config.toml
hidden_size = 256
head_dim = 128
norm = "layernorm"
bias = "none"
init_std_up = 0.0216
beta1 = 0.9
schedule = "wsd"
train_tokens = 375900000
max_steps = 5736
MLP neurons of a small language model. Each row is named by its layer, matrix (up: input weights; down: output weights) and neuron, and shows model dimensions 128-255. Each number is 128 + 24 x the weight over its row's rms, rounded and kept within 0 to 255. Numbers have three digits each.
A block is one neuron, or neurons of one layer that tend to fire together. After each block is what it responds to, as a language model described it from the Wikipedia text at the highest values.

L2.up256:106108143144134109113103143176118065113164116104110114120124098112145101119143124131112147104103078092121098149152158155151117115118109123139131140061126154113108120153123101151131069120094131100157080076154139111147158135138106141117151138143132123130120147138123099150099115096137117132142107081162113140132151105154152165143119139104145161147093152152129187121156160097113071152144
L2.down256:143055141142190132110132114157116108129083114104167100152153138144131138187132079153128108134127107064114129145134114109084136144078147085127111081111120122119113183135149143123135143135136109149173135147164121133108131096090116094122100142141098115146116121163160140122154107130158146100187129120139128106131152174152119118114125140139172123144105138119112116100183146121117140117103
L2.up687:112122098132130173132044156149161136115126083136140153137120127139112188130109127147135107121116114163078103153145106105113089160120113129090129113148128170105126098127114134119134116134157107173168148139115149090176101144168128115134094096144126116139148092144134148132121128153111139139112180139164134123104126082106157111069185176127153127108107116140098157107137138097134127130139
L2.down687:105100092096141118201132088100083127120130141136131129133102086144114149127148095115142123159152150132112118136160116117141148111098100171135128155133140087121127115151141142111156140114122145138159095119163113131116160133145113085118099114163096124124116142103183123154110096142115149105133134138143140142149133159086134117138077144143128103128132068137142100115160111105141121139106
L2.up691:090136125097108162168099150138197104135189147141097102153132123083123173141103111160120106123156070141129133118114161134151107149106113129111100110106118134128095110148132147136109119132138110120155084157118145064139148143106088139078123136124122127119176082149136134166115118127132151099112105131110126136165102115148160168112165124120109146109159152093133158093139101107157162170120
L2.down691:172045142116120169117095094103180108144144126123148158170129168136150123094157114095179153152127114081110122135113138087110121142158139127116126108104104106095131121102178114148100140094131129149125146113134120153141133128147100158138157102143084177139115121100192142102139105118147132134132149150117153145138134131136094085149072153118114136111129146141110130113197120143138160150116
L2.up863:077136150133103088111117147146131149110135121177083061158113139148093134133141116130117122138100079151148146124107144155141121098081119137135165109108106149132102124108140128125140084158082169135114113164073162147122160143135159150096100101126165107117084098174155124151109156151140122121100131116127148126179127167151096091083137119131105122167116137108108089133153149109147133097114
L2.down863:100098110103144137136128122163167142111154127087166104171132122135108128115175090146127131139095117141120089146100110103150141113121125124118102100118163148095149126107173112201111112136124120123103118162116124157065092081180120133111136117105156112145159113128175127110118109104126110128108159125114131161114162146141121143103117159108176078116139134125139118114145126115168160133121
Responds to: Mid-word "em" fragments. Fires on the word-piece "em" inside words like memoir, enemy, seem, items, memory; more weakly on first pieces of longer words such as Republic, government, indic(ated).

L8.up523:149136111131125104135162124131125110139115111125096147102098123158143094122120137128142186087168104101145109134177152101112104151140120120168088113169180102125095077118129134095125129138121139093105096084104149127133075152142126149137133167139108137154141101104138102149115150144170149125089156157129136171124127187146140174139111095103132147154187172075095125099090094124150190144121
L8.down523:150204144119138126133145103141131135082154136110158115172135098145136150119137096170184179145126127169155128126132149109162111116128140120079131179123143184139133122127099103114172148144124099155142117121164068143139140113112123096108128112157144117105147123109066128126143106142098088095135110135172140100110197116103133131143117169139086115112091141132097120114152166155103122135090
Responds to: Negation prefixes and words. Mainly the prefix un (unhurt, unclear, unable) and the hyphen after non (non-renewable), plus not; weaker hits on predictable mid-word or mid-phrase pieces and Website: labels.

L2.up636:088115163137110100138127161147094098146144127117089102104151115132165097119093135123096165123131099151067094088094144110174108171075118122144149075146128131137127149103090134106121105157152138141109158120127141102116096112153131114166072118137162090150140128128137106104106115137068138171128143112137159108096163149125141128140153128152109152149112098149109143131136126124120137153126
L2.down636:123070121130156146119179114130135138109133191153116144117115113130133162131069163160140212154117130120135123153112117120131122181095128139081160085161128130098100178102116110125129121129128131142163179124106120102107099115106154148105108044112156138101112166119152130120137118151086132123128141127182130136110140147204134096125114115145152123141127079110133142161133100122114123145130
L2.up710:117134148156127142144109106146145185099132103112104112129117113117147164089098172138092159140186095097083123103142121136168088189134143144133086063113158099115119118120117111120125123161102142102169127159141135097107098120145147123155114130114149056147106147139150146136100119154122122148143125133127109129116155159126115135114135123082115150134102133153101138115151133146134075135078
L2.down710:128157117159148135121142133109138196102145140141121143182109090152138131095112124163157197156171131095111143112118105150143112148137134100101131099132141145117087133144108126116128166099125141114113152159163109138097095095174127125121141115101136088150124150122065146124131117152098142133193089120138134120112147141145097115147141137139154147116100107102120141125100115104097138100101
L2.up972:153125158149107138147095103117135128107142129095128113108125123154133094079149149155138095098157150112089101132097130125130144153152153163108115101146102098140114123157148143117081101145132133133150132139145142110155160120171145156195133146153156059128087076138146109179079124129110115157114127122101128132134192128132129154119143146091117148119129148144114125106096113110134112148104
L2.down972:146076131170122120144136126123129146092118122122119095146138088169152141093139157164194174135156160119139110118088081137124112148130114137103165091119104131155131137139127124127119098086120108137120143145122140129101139088170150146137112093141149091117140111141190140121074150153123129082164129082134129130097130132128152124140169128163142152088104128131100139117119154080159147118092
L2.up999:073131139138090143120124105129103125125113132102116101129142105100168133147090142140139113144123124136139113123142144146166124122138123086126147134088154139152082142117110138152110122149143153132101116115102143108100135215122116133146102127137167109099124120158126155122102121134162166137143119154102125129103095132150136132085153136128140153182132179125107091126096106178131148142106
L2.down999:090057106152150089159149122113122118086140098152110124154112137137155117141140101157103127114146135191128134137142074127130112120137134141108122121174152133122158121127124130112112186128115138146161143131137119174111137087131142136124138111140142157130140080116208147075172129115110130141135120120135151109117145143124093071175143145148097143113128123162151109127136145128104153152130
Responds to: Coordinating conjunctions and/or. The conjunctions "and" and "or" joining two items or clauses, as in "Black or African American", "Hedman and Prins", "weddings or special festivals".

L4.up324:105143137117131116149089124134113089163175125146096142113074092137127136135132133134095112135083138130138091142147146132087089106093061143138161121063130118135101168114146131122132104176149133123156137149154133155123123127126091154169093113157137097125129097151109111106148165142132140113136147193125112144097137120146093120137121147144131155108126106128133138091072130127121132088147
L4.down324:148090128140116122098140186117188146080119143125113122128136136093130141158103083141168140141181112145143157097148111120158111169115157102124147089168113160151180102133122140131106157110126132146114085152096130112141135134168110097093152136112124140142140134082200111159103125149129095176159111117135154117155117138166143120107150133135110113134130142106147129144154138119122173147121
L4.up362:098130138086115124139096158140126110114144122145113112126160114094133138142166122131145102098067106103161127133139153125165101114107171150167163113108117100125135173126122144144142101137143142139127159162143110128172135145123098139166116162118157104113087098131096129143122140159082132131123172140141106128143107125164123148130134143155155159092142116115161159133116146134124147099097
L4.down362:116076088139139089117140121110116130106157141110164132171131151136129132134071099123141148131181104146134119122117111106090141145116150115139155117122146115129127106098127160122111152100132128124116087128098130112087138132165105128100127066152086119130167147116249117140111093083162121139140091160120151138100178144132150110091134118123128064152112100108147111110170155138151149128125
L4.up780:130153167122116125105077095131157087138130148135129084124100136153125134130116109103098134105103104156147132119175166163125102107049097156131162134111122115145135122127104165131125078160152147115178143097151159120154112144129130139174113118162091105128133091135092116142132154122108130107154189137127090171133131152102093139090117165138145166105083117178112136121111098141120123091116
L4.down780:142033106153107126127140185121129154104130130128142156117139103106130126180112101129171122120160157096135153136110106083122157173125162109131119101155104144139119096118172147128107152101131131146094068143111121136142122153126130130097144103139153154132147152100239127131114132131131104144144098154128147095124114112169131110129143125141088103141159146080117129141162117132147183131129
L4.up913:116135130111099145141103095129161128180179123155105086146098104134138156106137100122079112144083109074136112126154142178134116121115112173144152119147133099158134143153098106133135093155154111123124115088118163141150144097105117099150120148155162099123095087101081116128137136100094154099149161143151121178161135143122127165113161155096105142140133131128110134102107152148080132097126
L4.down913:097049104149144161082128146135086096106119142087139167137136138096125113147144123151162143114177158172155135118120148071130115153123134094119149120125140129133118116104157147126114132130118117104136145144107114117122117165154122150112128131128127140126138134157255092158114116156162132134129125150115129066100110125149131094116101156160139121118125099130159160148146105103158151121131
Responds to: Relative who, tables, headings. Mostly who opening a relative clause after a comma and a person's name, as in "Artemisia I, who"; also markdown table separator rows (|---|---|) and section-heading words such as History.

L4.up104:097128126141074115137131138121149149125112116135118132095129143141143142139157110119080154142138160127182130158120144174189151161105135159155146038108127094100107115126127121133122076131072133129089113110137152109098153116186161109139159114107132142134110116152133081125146170096134149090167101141117115149083142151126154105132138111152129154090111098129145146141169117106105115123106
L4.down104:114119121163133162166122131120157139133126142130114131134127063113147127146102121167153167113114159123131138128122099170126169159122127129195168154116155142103086149102123124162112088136128148123131105093119135105125136151182172132099148114121148168122197114159164142163120171093131130132132069123108142144118129114142135113115156129120153118109128084126142093133129105114131100123134
L4.up138:128114129121117121099129153119114151133188145104127150123127142122088138130143140148141124138166077163164131185150154170151124161080132172090122095134082088107134106115146090134164080149122186143088126122097134150131094117184121143135116147113140120131142112138148131132146127126130126118101078124115115128088120178107117136131102176113141163109117118135159128114126125150138103140130
L4.down138:103169149151140113105149125137108151143108117096174143149131126113144091103118106116114172137124063141154123123163110080132072122129144107120119128088176124169137155175105132107112128145110154148139153119140136161100141133130131172088089142088101113125115140148145148088166134185116135161157139144134173146102112081111130096138172113115131125138111122107109131139126107174121134103115
L4.up470:148117137111118133137136131100137133146125128143108144125125150134122134131137122123148168119133102187167119174125120190149149191116123133112128072128138084110084116124140124128149124140095158153122139110130136116117143142174094161110120122126173156126113130133146123184141174158101133090135086112089134134100120141116104123098122134115156122156149091123155121164113105127116114129147
L4.down470:133132115120119157165130126132111149121143138072102128152116123114152063141134135136189164088127124160121151145125146131138157190112115166160145137105114101133161136107139114109093134149128177135107135121130147112089160151140143132090128138130155180133130074157143167074143152102106124099111078121118137123076120082152131107145150125123139087123110145080169114145153073147135090112165
L4.up559:172119138145124143152146120108150156141166127171158128112125115154179080124135095155143167116122162148144113193123119139143152160107136134119170120127115113133110127115117138139103116147078163164101111103122145086101149150188109132122139120134161152124152106134148121158108154140115138149114102134079108117104137132114114147129141126128153163152102095117135106117110121109126112128162
L4.down559:147138108105136108174152142173124143109179088124136141125108097083124111115118137160130164132128167147069148108109131139129134165107136164124144186096116138140177089073088159095131123192123154120123124129115155104123116166136130150125122139107167147122104130156165139136144135173126135080153073139118125153086108100123134111125172122137124125136125144107149056121132111095156117119099
Responds to: Connector after proper name. Fires on and, commas or as right after a person's or entity's name ends, mostly joining names in lists: Van Heusen and, Martin, Chan as.

L4.up184:118085154138114115093129149165113139081136110168094152114142132140085142139113119125109181090107085189148120119147122113137115161120110133146142114141144124163195165132125144126104129141110074098068156139120141161148125119141126154092060128084111093144134140090175126106136117161131113129126171108139139149127115154104095120104106130113176133166135157152120156102109143134121124138069
L4.down184:139075128134097126134111130144131167125110131145102129151135070131125134141104131155089139127147117145144116115140118105093110133143115079154119089146135046136114105119147132106112108135106114129122112117088134115148102127136162140133126129112168101152150108106229142113141133173129138109136146094071144120114124118134146166119134136124159138128125147150100191096119141146143124113131
L4.up419:167119128148089134129130121140117128108167135123126120131102153118137160152124114145105126141092157178161108144147158114117125149191113120146123142121139114141149145135139116112118128127111135123140099162128170109115094113133088140175177110103098134107106195145113127202126130131062162146133116135158100155076137156147144103099124149160148115096104117134150142166147113101118148147096
L4.down419:123189152141135102103172116134181091129121110137122109155135090168140118098129139131157124138164107093096127128118112136094147114071141117117112122149156156109120124124101130105135106112166115169120132130117148107161173156109114098125131119163146119165099097087145121116098146119127083136141137151097141117173124095142108113123131106124119135149147156087094139075174113151119104120127
L4.up924:142112097111131130141142103120108187097191179102102112135150164117111130172116102119098137152119163176160120141155143103138144120148094096107123148144082116135146133147141134129124122140110111119140113139129143117132118132124103147158100119125136127141022167126106116134141137119126143092130099167125110137124130130128145110099108128159126155136117145118121144154184169120149123142102
L4.down924:143182165151122101119140161130138056135112107162147097132162072137149124102145137145121110088146093096078116148080136130101158146110129161144142088160166185097120131098145097117152137114146149131095146110100144121133156125122111149123138142141077125137148117119143132152085135117105109144124148103123121104151123151109125137102129109076132106110161136090145127085116104162123118098141
L4.up935:131149131100128143117086122116122136140170158130138089103146158127155139109123135123117154087093122161189107125184147147144133126103150116121163141153111084130165092083142152102139094141058104103108142139134142100121135109146126134181131142144096148090069117156110141122135126121147158110129154103149132176166136136104143148078119157125138158117124127145104125099121174110159103112120
L4.down935:150056107156092088129120133121143087134135131130147136137129113112147137165117128105111135090164129107075154144084091115120120107120114136141127095160134175131134132113145101133109146108142142136140121095098134135123085166090102125083120105108169126149148149126193147131103138142078114116118109165105127085096120108141141121147154146124129115137122131098153148130135122140116169113159
Responds to: Website infobox field. The word Website (or its ebsite piece) as a field label in dash-list infoboxes, e.g. "- Website: http://"; weaker on scattered mid-word pieces like if, ac, train.

L2.up320:124111149129099136135149138140136128034077119129094108101131159125144161159115157104099133169135131147141140138144100117181157158162128160114148133156166115149121098123152122105100132139134106087077133082113132159149105124127139116147105105131138082126089131097144140183113166137137132143096153143140109162091139152132134154164126130114186144096135158093111150131124161126146119145113
L2.down320:146081155162148119055144139152114129137135151121121133113173099067116092145133131141212118159106121140130127123126116080106143142130163129106138145112108093118079152129155147133101138135114123131099139105099166129131084147116127117110133137113092148135170138149146168104137103151120124124100112146095143147156040104119099172145112153126124127121116133120111073149136158136094111116194
L2.up623:083128147102135151199134132131137114096135108137163115129139087106124126144144116153101104105147124175134139097124108128147178131121119107120169112146149146145081147116112106141125119137143144101125066084118169159164126127126175124130105173128127126131117127116149123121145098137112136131138151070100147147135150127172135160110124138142114175114141120144101108114165114119106183131174
L2.down623:090097123095133164091145117142117104124091112129130104118142126127170094096118120095129112140137105156106162145122117085129144091128138091137202120104126103145132141143129161129151135132122140164096132103121100187090100084121148139170135152127131096119128117151127079087137099150165152108118127160107154126148135116093132140133100134105124121138098125091121084126155128133107092135119
L2.up842:097149120135110154167111118082108108149117136132105163118107122104181136101141127111108128133098117107193150137109125145140132101140110155138157158117116157154087137089174174130135114141082111071115129098152178150133127116124128106122158142151157136106145097131136142107150151085137142117032153141120094105147150100137132148116132122120124126151154122122142103130130182136136128116129
L2.down842:130090114110150128088155137178139129125123182114154096150136146145142100123136123158143147116141145109125140131156112163093119160110139108110117119112097104129125117175150085135159127097157148146134138123139116157153139078147128128110118130100109135147126163147228169123131129160109099107140098107132128094124108135138108089139113135107119107094145147149112100148165105124103171135176
L2.up885:090125133138147164157137119107138121128154091143150124125143069107155142076116120158094128148154119123131131104125109122149124133122146143105120076098153155156137159175127110117115114123102119102118104111118162145115143163136119069143161099141130128106125132123144131093184129140088148146134118130113119114144135092146098122113154155105147137142103148183173133164175132097131111126135
L2.down885:120080107095109133102155146180112097147121113120128125123161159162099114097159135093125124151157144119098142152156113088140149127086126103147156146080135130125151135103159141131072134101114148169153118109069070124130113091135099147070127150127113131141150176151147161098116133124160166138116095134140147127140106118128114143150107140159127108094054127128123101141148152133142133130147
Responds to: Word-final "-a" pieces. Word pieces ending in a, mostly a lone a or ina, la, era, completing names, often Slavic, Hungarian or Indian, e.g. Kabanova, Herzegovina, Klaipėda.

L2.up513:165117156124132143134123123147115137132173151092129132136128085116147127109108137153117135157149116119090101117162161130164124116117130135148110114125122120140114132136122163129127110129092081142100132142127135112116129147142096123137115120155089157100146063139141130140096151142145131148101175162147137115147172089152117097097126124099138181131119162117122180147085146096115099167146
L2.down513:179157126141100129115145159135145109128157148138106115158128137127111105119146137095158100140117103148077128127127155169153145168146087135103144112151105105134122122177089131135144131164132151139126120137072107112146137165131139135168156132086121154140144116154129129151137108057146116104117087055104105140103125090144147119088130110127159165149107079133156092121117108136143135148130
L2.up643:078133127116089152117090121157180107139139145123133118107127102111096114120154124120120124120134108105137148096115140155171096129162120172120104169119134120149140112137113153126101091143159151139103105109108141137135116129182143148164103128129114107112074088116143157107158110089109117126099158106110154088106126115081128139124144100104157126136147148126074130133114146129101162114123
L2.down643:207069148110130099141158102138109150142129125092078123139148158145127114140129179125140140111105170079122100122151121110113179135113134111113149111163152157146153126132161131142125144098127118133152137126125110149096096150087140133103159102172137136133150121157188152143135122074130138151112119161170122129111122116097084124160150103155116115110094115128107112121167107096092163125113
L2.up702:083119154120125153129110098130103155139194116100121120149136103084160110126119130110105060116144124156124127117140163174173102118109132127097149110117123133174128134152099153137160111162092111133129143096135162090127151129152090137161102169159127136123145095116144127171122125158148112122097175107128137163069170135149108120094133118134152161156160144134115156143131135118122109143148
L2.down702:103050126096137120114083146108108137102181094145115145148136083141102135107144122118111087133136119133129122144154171169166130113120124138123118090139150149163100128177107147134138081166106101115085127095144139121134126195137119149186158124132108161099116111164175098132119132175146106127101118108140132136119158146150124139107142142114129189104140144110141132134091132121136129159107
L2.up732:112113151133124109149087108137074096083150133132118118126105081136148124124144109103080087127091115163132135146139165158133104111123122142125142075121095180153136160141115155114160088142101113127117150125148154110175164114123113119136102158153136140126157081176167115136124155118120108126131158127106109141106161142131130149118125144132128133145141140159126159125105148136134130150142
L2.down732:108000135124114126140066136130142155102123103159099150114152075108132138120139111152078106127119117145130127138163140131149117141100069163150119124098106146153099142122109178099128072152109102122116120123132164117139130159141115136139150119151138112099153097145255125139111145129139114118139132123124108152120149153143151162133131140126135175114146127157137154104109127126129113158134
Responds to: Census demographics wording. Words inside census-style demographic statistics, such as American in racial makeup lists, those in age-65 clauses, and Demographics headings.

L2.up46:090103133119123127150115162149150145160151111143124159127127149097178140106140080126134132091185118129082101102120110125150073128120145115179172125168159121146148099147150154137144140114113113138144113160134126099125185143110112083086102135148150102117121113129135107105163143177097147149134118140115084174113162103146164125125136118113124131130118162178141104146115144091108079152123
L2.down46:163153143145120148118163086138111124124106147092101123138121154115113128121117099187152167119128109117121120146128118140140102111114129123129094124171126100112127131140108148157115142092150106120153182109147137163093110166138082121120117105130100138170127135153046114100126112142071124106120151112114125126162118128160111112113121128106152082125164113168169107073136144125118106082104
L2.up372:118123153146127106137114146133139154142107146134117143144109118113118154102180092096147154096115085129141105157107105116137098131106136104177128178146134138139141105096149156119120119108158126122108131130115121094144149126143123138183056122136133145137147116078144126121134125140132137104124158120066107175087128096174143135102144110093168139118163165155174145148075134113105128134129
L2.down372:139112146152105146099155081163145133148121162160105156143123138156113137127155089134190164110121142100168112159102033111123123119125136102140142143157123095133100105108122120144096107117156106150145132118119102119117132163163134151132118113146116155139124131089136121134157124181073118148108131084048135113136125087169120089120126105111143080116173151131149098144096134112112147106091
L2.up675:100110166083132101123115106142124130105117074127123089160119139108119118146147089102099132122142133169154132106124110115152116116081119126146136129131120134111128147110139156168162140119135140076113087088103117111125117175167134099146141138102115131118139153113154128102142171113113126162127142088132114144119132111155113130078162151146132146150130137218096114107105131137088176136118
L2.down675:163081122134151135091116116119084164096112129115113132112107108190116100120119123105127170146111089152128097091146120119128136151136112091118145086105161112135162152147139143135122121143176121156125146097109136118101128093158131135136156089116124150099149138124179136099130122087112121138132109099107110130123093146120103154101153126141135139142112110128091108116115120183172150144122
L2.up839:080108109145106143151130138170129095166121142137082132135111156114115177139162115111098137107145101190096073119115115091139127139130138119156167155110116144118164108093095224124124125119106136146168128149132136104101166137149157132120099099134131114140134152117145101109101144152146130124123125097116125157129117139168176161097144106158129156083104121152103141140135095093109150139139
L2.down839:129084131136123141122121116138145091101167089128099153138133138159118174187119115150137173115130160121126128124126100140136145121105147098094098107118093132061118161132101092126131097125083154122114121111070109110122079155182110090082142129127136118092153203101185083143164150100113123130116109097119105075114151105151115108107129173133152115095110170134155142133123149128144098169154
Responds to: Year-number first pieces. Opening digit chunk of a four-digit year split mid-number, often after in, since, or a month, e.g. in 192|8, May 191|2, c. 15|30.

L8.up116:111112121119132134166111118154134153176180092103139092112106122092170156117109097090117136103130155173148143113129137138130098180118158115106120126104105115138157105100120113100114160114129117110123149142126153106116126089126107122138111087127080152092154117114151089146149133136126171137179141184173164140114151127126151109052125145166116137144126132098107174126072106072099097118160
L8.down116:115158090140103136088098161089129080116109128083104093149135095130135130106148066084126106144145141159098161116157106141099092147142183158132129177125151134138132130132084103136160160119152141154124126140141106136103133154098102156123126151129070116142136127093101097156122105131130147095104111135126115109184129135108096173111116142130107105149136137114088146132062122086127154127111
Responds to: Numeric data continuations. Tokens right after numbers in statistics, such as table cell separators, units, digits and "of", in climate tables, coordinates, sales figures; also mid-word pieces.

L8.up284:158104125141134156141114158119097161101081094157118121101133088138081186128153143110108098134142106140168120111107122148101139144152120150127167113164130122146049144130131104140128162131125146099135123096174145146162090168155113139130132129153156122132101097132153160148115140118165141181096140117151122134099156131138122147098126154128088167154127141133106116116149125130135108146186
L8.down284:129106110137161103113165147095129153127088162129125183119108160118122096153083129146157147103157094149120105123162082105146114128119120115158137133152110105135121134096109122118143114114160149151162131095077197130132164128117075130135137135152133151157132119134144128117120152150110129094148101117132115130132152114091113109126130111112132126165085118088156126122154125156119131110151
Responds to: Compound phrase heads. Head nouns that complete a set two-word term after its modifier, often in infobox or heading labels: Youth career, Vietnam War, federal government, state election.